config.yaml
n_layer: 13
d_model: 160
n_head: 2
vocab_size: 2048
activation: "gelu"
qk_norm: false
bias: "none"
init_std_down: 0.00496
lr: 0.00584
decay_fraction: 1.0
final_lr_fraction: 0.02
MLP neurons of a small language model. Each row is named by its layer, matrix (up: input weights) and neuron, and shows model dimensions 0-159. Each number is 128 + 24 x the weight over its row's rms, rounded and kept within 0 to 255. Numbers have three digits each.
After each neuron's rows, "fires on" lists the tokens most often at its 100 highest values on Wikipedia text that the model never trained on.

L3.up277:106131122108134110134158156140125163121123138118160126138146141121112119109142119136162175142124111089088109148144117060086151126103116130139118113089156129093151124136148131162166082152131134109147133136139094140105137117109130120146119104165118111123134105123112136153138129141091139145156133123116116098114138137156136076115097128117124159133090113119109119141138094117166147104177130155077090128162165121173112156161103132133147106185156109153101175067160076124146142099167154
fires on: ":", "ography", " |", "in", " by"

L9.up282:111128116131113135135112116156144084135142148170105099121136127115137124143138106149139138118134175175139134108129130097175151104140139144125086112136118136149119160173102141123096110142115160113150136153093133139152125127112150100168120152121114102136108098140114156060121135136097137116120078130078133123049133136036110107136169126109140138126154146147113141118119118172070146109100177130137110099130098136142153109128174118142132127133150159131110104131120134134105181121138107
fires on: "ed", "ance", "n", "ing", "ent", " of"

L9.up442:113150102148113106050123103116146083097144103133148123096122127133129144099151130139091150101128121125106116105148160139154099103129112167132084136171107136136120133143095092165155127153065119127117134129132158103121155152129113109100100153168095157089104129121137139122133133126108128082163131226123132122105110088136147124128158143139171123105123134109117108101145123102100122113136164157099140117140095126146136142106145181137126136146112112152138169157136117135156133160170129
fires on: "ed", "ce", "s", "em", "t", "C"

L5.up466:124161157121136094163093155155153132141171124123131138135121069119188134126139151148141123099104143087144101120179130096101117142117163100142124127153148126141131138168140163079135104126140156169148142119076135104147127101145113175164120137072155152134137104128097116109106118094083154109134109140128118137071168099114133130113094099106132135095129109145128177096140135148115105133157104121103150095125120131146141169117121127118158100098128102133111099124089111152111164115136153
fires on: "-", "la", ".", "d", "ta", ":"

L9.up161:138112147124100102118104137143095089100118093110194086128111129147119125127130140154142162126187115120166109104157139122086106149102126124137121154135129090154126115112165152161151125168135110140128137103146132111165150117101139112050107085119138136101121126130109154153118163118125126077109139158163126098138162146103137124140164105166101146160150131088088132131130145150099129127123144097132160126183158136131105116162087151102129125146111142128109133137159127164106070126153127
fires on: "ist", "ho", "e", "s", "mp", "if"

L8.up341:190098130142164077119098116153150117120123152102104122125186134137124130137134096203133127092153131114120112092143155101161108121105154099152148104152155126119115144110142121084104130135156099129141208121162103119088105097105100123166135104148147164115134075151131110112125136130094108174112140123146132141130111127119126119137135132097127118133136168112077155136106105136131155133142171105095118122095128171162129092119119142125102150121121140135152184155121106107123133127106136
fires on: "-", "min", "u"

L3.up195:119131128106144131143130126157164124178124104122094129094128159154122160158138147164125185144144116143145151129179070082127095133107111151137130126091180162166141119151134113129175111130134112124147130115117137149102128063117121116136128094132099129119152103122154147156160109145145088166153119147122098108125165120121109120097093105144093125134112115118118087092134130163111144155134116160086147091146123139151122090115170066161142128137124147099124112119127139149145119103091083
fires on: "i", " Cup", "lu", "o", "gi"

L8.up158:098106119106117082115116094112149101134131131123117123131121122103148146113158111135081154117134104154111146157173126136162164130142147114130089116117112134148098123123093138174148133106121155128130121067130148139155082181104088156138164138094112131111102157142130148163101195143128118115132129132134125144119119125127160132152120116112098174125102156154169077132161147111150113160131114162159162142111094112135114138106147097123117082153143179143100090137099167163118100125101101
fires on: " for", "e", "se", "pe", "t", " League"

L9.up432:127120151103138098130166158137126123157126106143125130126123171142138150136163136112162149124153101175116071134107106130171133157134136150141080117116140123173125166101122147118095141071138163161139110085144095166089132126147117146138153117113153140144095111131093109122168166170126153150127099108114124105101118140133075125091129113126123121136110155144142135109073079132128099151174119164132145098112133114131149121107134095127154095116144146147080108150152160090126091153145097
fires on: " se", "te", ":", "e", " Bi"

L5.up407:122143099100147079153141140174099175145163139125151102125167134093144136077138165118157130085093126151147090121106137121089146109139142141161097123102157138124122119130106109106134132104145091110158145099143120147148084100175093136110178121112131116120091095164143149138129152123148127125135163111127132109149155130119144177149058094164130112133120117156138145103111094149103166093136158091147122131115126097115137138122155164075109145119097161138145156121124125128130135134153098
fires on: "p", "I", "P", "di", " type", " Award"

L3.up471:144121132163136089115186146135129115140127118117161121127125119177130122120168159172168144201135115127124105092130133132116105146160156102141098127104121109131106126090151090141131133094101134142060107115113135088104116134104160140096106110138106107143148137149142144184122117151171086141109130131107149130143110092146070159143129111146156119104158156132155122136149109149104110099110163088111141086170115152149146126120112109150152156120119144138109113140124087105100118113154170
fires on: "al", "ous", "ron", "val", "ow", "it"

L5.up143:103097111146102087125140144142105120093089079098094137165138147131110137121133122080158126094140125142125111139133126134165158117135116101158137154121147103135144123119085130121129083135136164148136111143139129175134116115160112165148134170120107135119111123077146053127113145133127131147104134155123099154131104122115126176139112149090074147111162128134188140087125129112151149092143117118102137107130158160113113112087125077171101112137141147169171152090134128135134162115142156
fires on: " also", "y", "cle", "ite", "mb", "e"

L4.up233:127127092142135150108093121077162105120141109092153165164150160137169120122123094172108143113129091134122133184151137168176168137101142139106128158130151115157126128089161142126137154131091129111143091125132098067117102145084118143124143121150120164128134122128125121148136123137104092116117138135170090136112152105125130122113144157120081118142128164139118046125175106125152108138117109149124120110149159095137148122131146148117113147142111115132094115107152077181123135085117142
fires on: "er", "ic", "e", "ni", "ra", "se"

L3.up268:108147105141144079110128128085121115178135107110128132105095151158136073119120165139122125124109148160096160159123157142102116139127136103108114151116127130102134124147068132118101095123134173143191139131141149118103132131147146145151085113083157094127106122164130138104123125115121102162156122161146108127146132162089114119134153080132136084129100154116085144128157161150146112143146075157077083151173123125103122179136127104120143142149143106144113148163138135134157101143127102
fires on: "al", " as", "view", "ing", "tor", " name"

L9.up281:156118140199109089129162133126130085138121178145157145124105126097125147100126103135120151144137121130098177126147133151120123096099119099119092150132142135115149164080116115138080130181136165121120151121101127139116147158120115099156136116136082128114158123105117128130128128113114109166140157116106147113176150101072071123150095108153145081147128155158133083147105112156152110104134122117099125093147113167091081136133116148119114178160149123136126130118135133160114110154149153
fires on: "s", "ing", "d", "t", "p"

L3.up155:131122127117106106107160148157152117091103150103167109137115081136124132114101138139142135117158115106165063118155152093110119118125156160172102119069119154142092095160151135160114158156133159126108128092151148144163105112132122136109125122069125151128132089141125105134144150128140108112113105137170078096146130118109100079138114104102138116144166124111099122136149133159125127120130104121120120100164128168165131174119087094130098158166171160151136153114157141120118098135103153
fires on: "e", "if", "r", "ef", "ome", "d"

L5.up90:139107094167137113118148137161154111155088114094107116139153125110108143161147157157182158097157106165105106105135143141107133143094135120135106127145138091131138154168128117105149142132141119154118141137093117118166097080163129131108120123083117110117149116107134069123141090093124177132106146104164126139133119065117120115151140130129158136104138173176136170131127110157093140087133133093092158101090172140114147119111133161105141138107105117152084146150100121100149141150124119
fires on: "u", "lu", "ut", "d", "x", "min"

L2.up185:121113134133136120139120093091179148122130112117131120118166114125131118082170144144126158212139092114150102139140125134123069127143114133104128130136163145146107133161162106110102097108200111126121132148110103107142142138094125072117124123125117127137115113171122139116146086112093078142109156112100118155139159099149147125152137127133141144161161150094106111121107111114133173098130132121162115129125135105108148179139147134121147134114142129113146155166168114130104134052116085
fires on: "an", "to", "ot", "in", "re"

L8.up378:160096127094123123094129159120087115141140104119134084126103152133138105147127140147148148159119118205119152140136102088153141111131107149116104111128117120146103099154161130148134134153157155177152132133115118106127133137104084115110136146095112151092138084190139141137156152119105124123107073144099104136127131119096143161158183121139086146136141115136114133079132094186116104117141144166161152113113163118101108104130132166100105103133156141147107139093105113136107173147101115
fires on: " B", "ct", " up", "ed", "ent", " down"

L3.up248:143145174147125140101128097114184143148101073114146125096124124109093130115121079100139154118101092104138157136115137143114163140117125144160128197156130117109133132106142136127139072158105165111121142178135148135115116119148112124149135144116086116104122114134155171138150097136139128141146096164136147102137092121109134137085164141126103081093114173115167119107152150105142150088156161124154104130126095115103105138156113112106092132164125152155078146164115097146140101130120146
fires on: "al", "ed", "ad", "e", "s", "ic"

L4.up137:140145138147142115141127106117118120104118157111088097163140118198130137139118156109142101129115151105140119106143116125083134081161136145136107135102147075126110106126156117149160131088139120141140156127118102144124102147150160118157121164080108113134082066114094149110143115154124156096140158108168090123123123106130120115181121079133104108145139125123128107118126167127173200121163148127103099142129154141139129174111139129106135129124124139155143171162142083130091133106096155
fires on: "or", "e", "in", " Best", "t", "la"

L5.up510:164159115102125114140083120126152116146167097145116118130158110121136114141139117132130088104169154070122160086133137140117135141120132117132126124148091113087141100131111109123161126182116159103150115088125149181111099191135139120103162119073105154146137140197130160137135116129147103121126126147094140157114143110126148099142131176168172117105175090128111135131103147151131104141118099116094117133125165130161131138085135107101130134111083104125117153157109086136139100126122112
fires on: "gu", "c", "und", "id", "ate", "/"

L2.up69:092152143120125122160118113148123119084133108114114130134107094103143163121110116098141127080108087094149161062139137124175130096112120178167123133112125088092133127142109097128129153120108068133112142125130103108133142113163108096127164148159137110075152084131169178106096166165102128130148144141123159123132100145140158102123125156105108095106146112133107100113147138094145160130155092156132133118153151165110099156128149146128149149137141096175141137141126123132163135141135171
fires on: "ct", "pr", "pe", "ev", "ult"

L4.up303:137127142140092131162138144142090130126169143096131172111144159131089156098151156136159140125109107159125097153138137137172123132138173133123114146149125123149134137137139079118129132130149166068131143137109065128146127129143120119125135093120191152144073163127114101140150144136163120135078105107154141111148144108111116110141109095129139114134173129098091095121112175132100109118134099108092134133125138138156129110099137156117144109081137164094090164147077088096128120112151093
fires on: "iv", "equ", "g", "im", "at"

L4.up313:111155092146120121091116123108140133160111132173131101113144088105079133149112138138087187137107111128132103105114135136170120130153147118110122139148102115136124160121098137133176102129111127138145133124154110134109108133140154136126149140101144103138091119145111113118067134167144135132112098129102147096104132131122128105128161070114102100139126116088140155145144156135121145130173194135076161146190120158130172159150086112152154146105084129151129162169095095147114126140113139
fires on: "al", "n", "o", "l", " of", "ed"

L8.up44:100116117173097117128105079166138118112125077136118153091112170119101161118136148137118115087060144096126108123184119106123119100136134145136137127135102149124120125151144124107174123144151151121145096141095125135148165112076154112118086124149084119097118119128150134132127122118136107112142162123089149168123092131127143198151159125092126106152150101109132136143150177152155107107133115128136179088124170125115136154112168156147154132085121096121125145135128155143164141126119132
fires on: "p", "ep", "c", "ol", "ard", "ip"

L3.up401:085089148126116154119150111097131144147096098124106123154174145132174150142148140150102164118105117128111138121158147152134137105085128134107122100127131146121117128163143119153130136092089134148142126122121146120143165106154154118114119158112095135131118112100113152171138161135106123129113166135157105097136122109109121117127108115114126095146098141169147101124138115102113154042158140159126119093081146126144172094167117145160133108143156117186085111081120073092148154140145159
fires on: "e", " Ben", " Se", " Ru", " se", " We"

L3.up17:111115118153136139114066127134119118142102122129107150110116107115179106086131097156141121137154123123118123138127110145147144123194116139149149148111106132148170131106105146157159103104147130128132116113138107149170161145122060147140134176119125135117122140142159100182102156148119160129139100142155123121115140124183169147128135080134105116154136092126128127141072102111144136067134136103138111105146138131149139114131127094115104154079134128163094143183096160115098116137090166
fires on: "ac", "la", " football", "is", "gh", "ain"

L4.up31:150149124150121116119125150117117129156102130119141135149172107145156151116088155201176069144103132117136138144176115171132126127118124166138156165152106095132117145176126158111111143139136122120092134068129140146132143130120160113122106050120136150098097132083125101125133106120115150126134101125113127112157107083115141091113092098127098132115084133115129171115137127108124105144131125142126180141107166138129156139102127146122152158107132170090134114098112106112152134178111153
fires on: "li", ".", "ar", "n", "U", "N"

L4.up90:153135112141125112138098136125127075074146109135069159084145155121177139132081113167101127149129140122131123128108097087160158146094130154123153128113134099113100137150127047136159141088122158135162113125096121152170130137154112133173155074121146130109139115111130132088128126145129132125113158139189114080134145128120123128129157130138118133127111130125124155135147138118168161101157154110147086159131149123114107114133192117118154112107126126073136145134137107108102131097148128
fires on: "ter", "th", ":", "port", "f", "ar"

L2.up414:133107098106181131134113145145074153101110188134172145132169132159112101115114114126101158111138135122129170139126151119129167115115132156100159067120110119100090131120123132118146113164141083144135155163089122099124169140132100128103137118119148111130172086134096124163142111145113135147101131142122132121107155116182118162131060113094101093125125148163115148108167120113139115113087137141150106105167153103139107141131165124100128087116153114137117138136151111146111156158149098
fires on: " \"", "\"", "'", "“"

L4.up485:063132105119134143128120145127122158118152090114062148115140154122124071133145100095129133139105128080107113123156092096146141146112124116096127120138132123159096138120106155149114129133137135172152131120099114159130101185159129150117165089154122127107146099121116138129143085161145118182118083126124125127102155165178117097099129143109126154116153161127154123093169155171120165123142124117081095122135115119178124129138126111134114137156116124110121157092098164136101087147138097
fires on: ":", "Species", "lu", "om", "o", "av"

L9.up406:149146116158126084090127108115098112145107116115156132095155162140178138190123145149125132109120147128143117139105117094123095096138133079142130124124136168127129174121124135119108164123091107169122113096125161120111146148127126118179136085133100089131123158133142139172157142135111106123122119106145126128127131091113096127101172103127155123130147138118163123154124097122163122158123118102131123122080140103113156152160061136118151142186136082138110139121114134093141087175182154
fires on: "ar", "it", "ne", "al", "c", "se"

L3.up86:164142104130132128144157154141135139146147117081138160086105134081085148078131153115164170120113100124132096113101150141130111115137146139139103106142113139141163149159099116111160100118097174161130149171112099183109116166131130088136128127140147137122120104142155102107137089109142179132149082132102161138092126143117139153108075102126150159095128139177118124110125113154150130149122129130174171098128128092138132154128114114118133136095124132156101106136153114109171068131136135
fires on: "d", "id", "od", "do"

L9.up352:126146120140119093085135149134140167100147089152097092095152133120074124117132185139121136111138115113149121115128129107074125120130118151144108167109130135129120119165142144103147160098133138111108168116127120170109084155127172092113066145140143154123104168160105151135116108137172142129099132139168140124127170108100149111183119100181120148126163109084091149111103131142127102132094126098137098125138147132139097120134085150121171131132102135111166124146105117127159166156120125
fires on: "n", "ma", "==", "y", "ist", "mon"

L5.up302:096157119144137143125139138095162088126114134122114134110082109129133111114101117120118143147136141108114125107144132136118133112084098075170091124104145119096135124137095132120117136144072167138139130132133139158132071134122156130167105076114179134126117149120123100086118156166190132150115122106131194114120133101125154123123136083138175121151128118082121150111155130159113132138146146135089166102123122093138126130133101113105163150157120142156191119167126149109139102174149157
fires on: "ch", "n", "in", "ich", "y", "k"

L2.up104:105153094089161114120141120120135084081145138203120095105129151126107152147214115138109105123126108126123122146114099122169132132136118112157134116107117117081113167108101117158133114108139093160153108143120147159128137129119119129152147154122147159118117126160083167156144124136127148134143100131094131152141160127155143073138095154103076119130119132161131102134147103139186132155116083146129103112152162105146106136097175103111084138128132136126087153114123121125131139128096151
fires on: "le", "he", "pe", "age", " She"

L3.up110:119132147129153071127152133138115098124094132113127145145126101128153094164137115137152142169111124110094112142146154141117138126099137133162110101145146126155125136122154134138178168088091078148137094110131132152132115140153185141159129114114086185131125143104127138141163152103124138153145097151133099105145099092135094076100081086101128179129107170113161151127102117118160152148094158146129102086129090144138160127097098137127130089135110132126173149097132122112136109132128098
fires on: "ar", "f", "ü", "ro", "n"

L3.up223:128097122115101160135104113143148118144150128121103169136103149096127163141130150136104095087112155123130175096135115075126127140118154126125111166118123136095138112112088123139133165144084132114124105113153136082194078123119116115114089149099174138149127128141146180129129148167085101134152147098117182137146161160098116114081168094177134100157152150099134115121098142134129140105121143111096123072170135107136127121135151123152122139135150117148104102120137145133101147155154107
fires on: "ev", "ov", "tern", "в", "к", "ć"

L3.up50:171127178106124126127104172153069155139159141085095134130127157173156117166151166110131117106145119125114087147126123179132093123110082108121086117123118090143126103130107089150141127097127144131099133139122115143152123103162124114141141106149122131119157126089143140145152132148134118117145088116158140103126107145105109144142159138121120139108072168126151170112122117146114140117159147136079096132100119166156073132128144174108129118090112105116113124135180087121126111123186136
fires on: "th", "w", "-", "=", "ter"

L5.up160:123129119141130130107083136130149119113111109120110124111096064146173084121127162078098135146139116115096091101129129104126115147136118147127128159109169130098099168117122115119127133149118145119134137078126139131113112147134124181116158091130156152120131160158078130090125169144175131137099089153128087142164123156180119143091148143177144139099168166140114135104125112120175183111125156157137140151147130107165119141118102115117121147122139114146101102101103082121159160140142121
fires on: "ch", "view", "c", "ack", "e", "light"

L5.up433:108108101100132130148145128122152102136122128120162119180152137138073149131132175143152135150113108120108081128140089086170113120159062113136134138084159132100129134071150132155132088119141150089123108136120096183123114095109160108143145078118138131135164083174160121140132114130120155132146152109115111057096129111167126147106114129155153115135124131131161154154117138148180127115096147113099098118165147103122134155107139159144156137139119134119157150113118118133124141121138099
fires on: " |", " of", " and", "ty", ":", "es"

L9.up138:096122116121075120120157102148087125076174109140152133151102128131115168202153110145126150117147107127115143154133164110145137129122140162122149137140153155150114148129131171186136153127130124111116123179088120130148099105134106121106111138159094112127099133159082149104168100114098168102097060126113136138121093128122107078151155104137150113144132128122157123160123119110130116137135150138089145140093139083129115137119145128117136151166097135089128090110129099113163109146161136
fires on: " in", " In", "In", "in", "on"

L8.up40:149164133097142148152080132136128146079097132121141140121142110147124104092135126134138150103112145135183102140139124125125118132092122149076119138129140139110122124144180109136129150123153156115128146108117111141095166097117129107095127161159091159089117092156112118131156100171182069122130104140131176135109123081142125114107119126166126153153125121137157131116133176174104112118102160189149109092186143118150142151074136102108127134128121162125107122111122132138076123119123115
fires on: "y", "on", "ton", " Go", " City"

L4.up399:117097127129115119129135073174145093133101094144147122123137132092110141145145108129109167143048132098175162145148104070120133149105107119174152085106115119126103113156164165102144106150118112145112076120127115163097142127119129114110126165120121126107118061125137158157124131102102140088092132154096143143129170145169140124154106134136102140116122134162108099130067125163144114131140128179144159121140153138158129131109149140167101122122124120142173129116135121134114125153129135
fires on: "d", "ep", "et", "lu", "l", "ol"

L8.up451:141131099143095105138114097104108112104133154157130120158125104108097167185115147124156105128132128103135117125125159149098134102091125129114133135135135082133110116128101150188154123109115099127150137127113107126099130137166101151131113172133170102172157140118115143110142059114116107123138124131113117124084107139134142111093108084144138137136120139124150144125139098135138165178124171128119100138126152182167173131137095081159177118137119097145175082134139163137117166083111130
fires on: " Al", ";", "ra", "l", "al", "L"

L4.up434:139139157126157155132148162109118152137119126167143118180124121179144131111106170129124116117157141127136138146111122151103162102151137097079131166130181127115130150169149094132132100120174116091164152084107109114134108113108097097051143168120146124098118130123067098159107108137133123141120124153177120104052118135158122106115162120121109135088101116129134128108147136115126156155130156135108112104136092181126116150134115155110131164136107113112107108133118122128113128137161112
fires on: "g", "ir", "ation", "is", "ac", "ft"

L8.up347:098150152166146155095101159115086129140119122087160124125134124105107152124124146145146131149102110097102120172117097119108172145147137109120150144101117136126122112088132128117139142187128156188069138129141130101131097145121149137112112129105146161148113128147099181124113158149058121119132135105136144087121071148134121134118154112165144107111123127104103145140065134124124124094174097141146125159117157146111169141180118164126119132087105111151122142112158131117095129134137095
fires on: " to", "ur", "er", "lo", " On", " of"

L9.up128:101137088117080095150115131174125117132124181188155150120145160142122109125092120123097152112104140092121114116166150143111129134173101094165080142090136082201101131133097122150160115147081125150159139118131107129120118103154127128106129147145150126131151106100150150125153116140095115143100125120128101075115127109115155121169070121182153138135162147151154133126152095113122111126141130097116108105111149127171142134146101105140107132137127097125139124114127100126157171137139156
fires on: " a", " |", "p"

L2.up55:102114138114105092141115139113159108113159115097140152178140086110138127128129118139118141142123107141105140162146138138110080135099135115162180096122178141174129084126097163115126136126165121136097134161119089104139105125093113128147134139157145069133067167145167133158110122118108159126125120082100127099128150158107129146095154084103144143160132132126164132127107146143087133079142141137122133141118151133096132074107174117128124131169154126152105119154150117081139149151117155
fires on: " con", "in", " in", "In", "con"

L9.up98:115123131153085124123131151171132129095135121128152093107127130115133134152161114117092111143146155139124123157151113097120138103077145149195116127157140143156099158137037154076141122085160109131076101155088112123133083139145148138127123134104140118135125152106111141155169096139115140122080094110143159120147115152132113087115136127137134168140183128115110116164095156132116099138163153129105114135121109125113170150071112139135118133141132145159130118157149132105157132133161125
fires on: " in", "in", " re", "op", "y", " per"

L8.up213:122127119112105131100156123095133155125148144176128127143172134153145134102123137107163127113138068105135122168087130135129127130121131058110114127146163148094150176151104143188132146141122164089134133115107100109115114114093141125116135117113140129139149123127058116144096149145107130165117128141089128114116109165084102160125141109133113128121149169158131104147157120136101119115172072147117098142136164102170121129133122142115131151113166104149110117094147101092154153177154160
fires on: "s", "ation", "g", "se", "–"

L2.up294:109137127116145158132111124111130125113130110137138096108163099117114158118146098148151139093117116136087128146148146159104169104103129181136169140136115137141102133167135109143157076105120165098095117128167133155139102154182151131145124152161123112183043122124129135154137111132128115124097147130125170092125103100123152102148147143065145117119128083165105097096130110139159142111134154145159137135089156102133140139120136104107115071145114114160112121185133109129116107126130133
fires on: " se", "or", " Se", "ad"

L9.up437:115074142102137112136147130117123075119135091145083104139124101158123127120129080161139135121154152119158121162148154133114131134137146121143151148132111099102129126159174185147172149125114078148166105152132048116121125134161161130080134114155141085139123094148101098109126150118125141086140130115115129124111120078133069130171100109125141152140119135068140146134141109118113162106162133116109165120140144151112128117107141130159108156127082134137146137138142137125150119144163167
fires on: "at", "In", "in", " In", "t"

L2.up206:123122146150155073140124156099143136112110118164188100162112111115136128135112120114121132119104162078149147127093114144141121125196151110126103140127079097136133147142113124152134131126127136105130156098138120107173114124092143107108156127124120133120118120148146138169116109104142053148133098188108179126126110115136100142117147115098137129092141163141164135118123079093154131133141134146131127113146095115178086121104095128148072116157134109103139131126156145129077139151123179
fires on: "d", "n", "g", "ation"

L8.up431:136125175126147109121165152156108094081144151122142121130137107095068090110091161152141142166125116120133124126103130141171154131151065123165127117125128107127085182155120106137149164130145110167119157117078108101113136128086135166154107121147112146143164109129120157102176116138169105082123140119145164120121129142148135146120142112088132154109119117125106115115100125150134139132157133118116155149110133145090140160143099122070160102133115127144121137062086113128140111122165120
fires on: "ed", " D", "ct", " B", "tion"

L8.up465:171098147114161130095117132142129087142099129092155071155128128130141076116131115155152102156144130140122133126121130113159164143129100118134104142148162128117140154126086153143088169086171145124153146101137143183132140151131095134147136145087145159144134126141134144107098141178147144133088105158107133114125084129123132165110150115126074150106114146131176141122098127124162137105141124151088094091103115122117099176119128098111124091101172094126128105145138130085113135177122147
fires on: "e", "s", "te", "a", "c", "y"

L3.up243:126126117167071109115173134127127098125128097137129143161149131144107124124098126162112138101125141153147134118159141161133119096110095095074181099121143142136162127133146125139138142159088128187186114116134120132145126133107130136179117155106119074108117128118149136146151137130143107110162125085117115102100157131105132135138128109140147119123129110102173156109120151176162108110140069144103119113123144112135068141145126108129118194112122103094109088116163134156128159110168147
fires on: "d", "th", "la", "s", "on"

L9.up66:123111110081091142147143120146125117123116102112157111122152138189114128138093193085122105124109125122168117145175155109118103153132121129097165119138101125141103136095140121143190129093092116148159162167081112143133098078163124107137101157121149129131167126118109123105127091084087141112140124167099149151125167109145166101161157110164128150143117118138150130128144136089138100105126137105152141145142145148157122142101123153124148165101125116101112087108125146145151111157088122
fires on: "b", "ang", "p", "ft", "ri", "."

L4.up311:132135129132168121143117184177132079105136122131128152196140090100144128160128135167104152096129144150124110068096152156106129123147118062112156112112139099129124124140118194136118171132108154143113133127158136148106148090157142119147103144113144148142116109122104122109154115124178110134142100137107140141107142113115073090101143101151133122129136102147142147095130140098112136097153145120131138103109135150139106127152120136096126111125132185164102074143103096127083153119150142
fires on: " a", "la", "et", " A", "A", "d"

L2.up455:128129142096115100114123145164148170113145095107123135178099109098101148103097167120096129124163076102147136127101145129157130123127092131101076132138067127120136153126116112110135130100129135097108118123092093124124131130094156089103122168155102167146127145154147157149178143096090174135155130156112197129134122142101121179112127158114172139126121150127130181131127115139132118121098182148114120121090144150107141149151099143134112131123135106112123161119137101099115113123173115
fires on: "ve", "m", "t", "ce", "ger", "te"

L8.up247:100101101145090111146166114061093134111149138123094163123152143132140096143127111145103149109109143138130105093151149134123145141101135136103112169116141091152123152153129154160115139122131141137146106132142146103110090100156118098128116117125131103169129113124121181115124095117160076171107156141128132131084141108157147158126137147151181150097084138099155168144108156117111135104079134153117189125138126184153166167117097132127151091109124135134116145125160099111087120124140108
fires on: " a", "ra", "al", "th", "b", "A"

L5.up377:114159148145127101169110110138144106123123097124094112122151131124156143154121132139126133168134152132125155117161106147135140128143120097097095128101167142125147098139146114152132153110060178145097112153136132175089117094114092118124168110148119180119132127151129154131147116158174114150133126153117140150118191176123123115091129159110114093170107105112122120161155120095127159086120103123073128114143179118137106114056128075127127124135147105103122126134140114123094135140109139
fires on: " Ch", " North", " Bar", " South"

L9.up69:114151091162118123129151166096074169091101115147127165142154154135135112135104107138128094114125149106114134137119128142113124112107156135122156131122124124122130084131090079167097140136109106133132129137124099135126185116139097156132146106077162130177122149141121111161152092162174127140116106145093089139120131095109069160132147149104121149098136142114176120122110147156123104101140128137139119143131119138160146194103093149126159092128094175139110151113109129160114077146115129
fires on: "al", "o", "th", "cho", "t", "b"

L3.up53:119156140144144109116117133120132106096130147128143128110130103124116098124128098127123111153110134136080141125134134136112179148167120165138165121103103165130148161141125110166136106136119123163154138139137127105092107128139117149098121139127156124157103064120138122176152120140159100182201150130174095117088116144126153164154129110071143142144088137123129128155116124112147085119130085119132129096117126112137102134121129123150174081174083171141134139085137139073123126107087115
fires on: "pp", "ill", "ad", "emb", "ar"

L5.up215:133132132163122152122126150163122165159119102102138131145163112127173154106154151127142143122120157140142112172102152137146102064152094120178098127114162140101086116106106088145120128157113159121149105082125071141136126121165117145094132121103123111104096131176137125133108193129139105118139116128085160149118124136107108145110092130117086162104135125173126143144127114117134161109150119155097136163129149130123114117108125130133166107149116086108142092177092107145127071123113155
fires on: "e", "as", "p", "di"

L9.up252:126124129106112171082112085117138174109131133091166146126141122129154105113130136173106112118133123127097144130084104138128133139120118130156076165116136136108132158094110148175115142106105130125144093119135116134100134176122094103122138174114084158142112147158103145169146165118122127143156136140101147100129121123164116115121159117142180125116133153096125136107178120097127156109139140139099132109129158138099115136117123091101158051165133096144115150127167147085120131162106184
fires on: "y", " became", " was", "e", "ly"

L8.up261:151123112109123114124168136118159107105122138142097105147116090135092118152110154144135114103144145104138074118098132127134079156069133112174126091109131084108130131097143133107111115122142140108159130133125066129117134148119135120127148165132155140112149134117144186136149076170141126127147164120108114116093149157124148111102160148136158109100121131094186082119107108126126150104118113121157141186141102141143153116120131131143164135200128129145185117154083129108151137112132112
fires on: "ic", "tic", "al", "d", "ty", "es"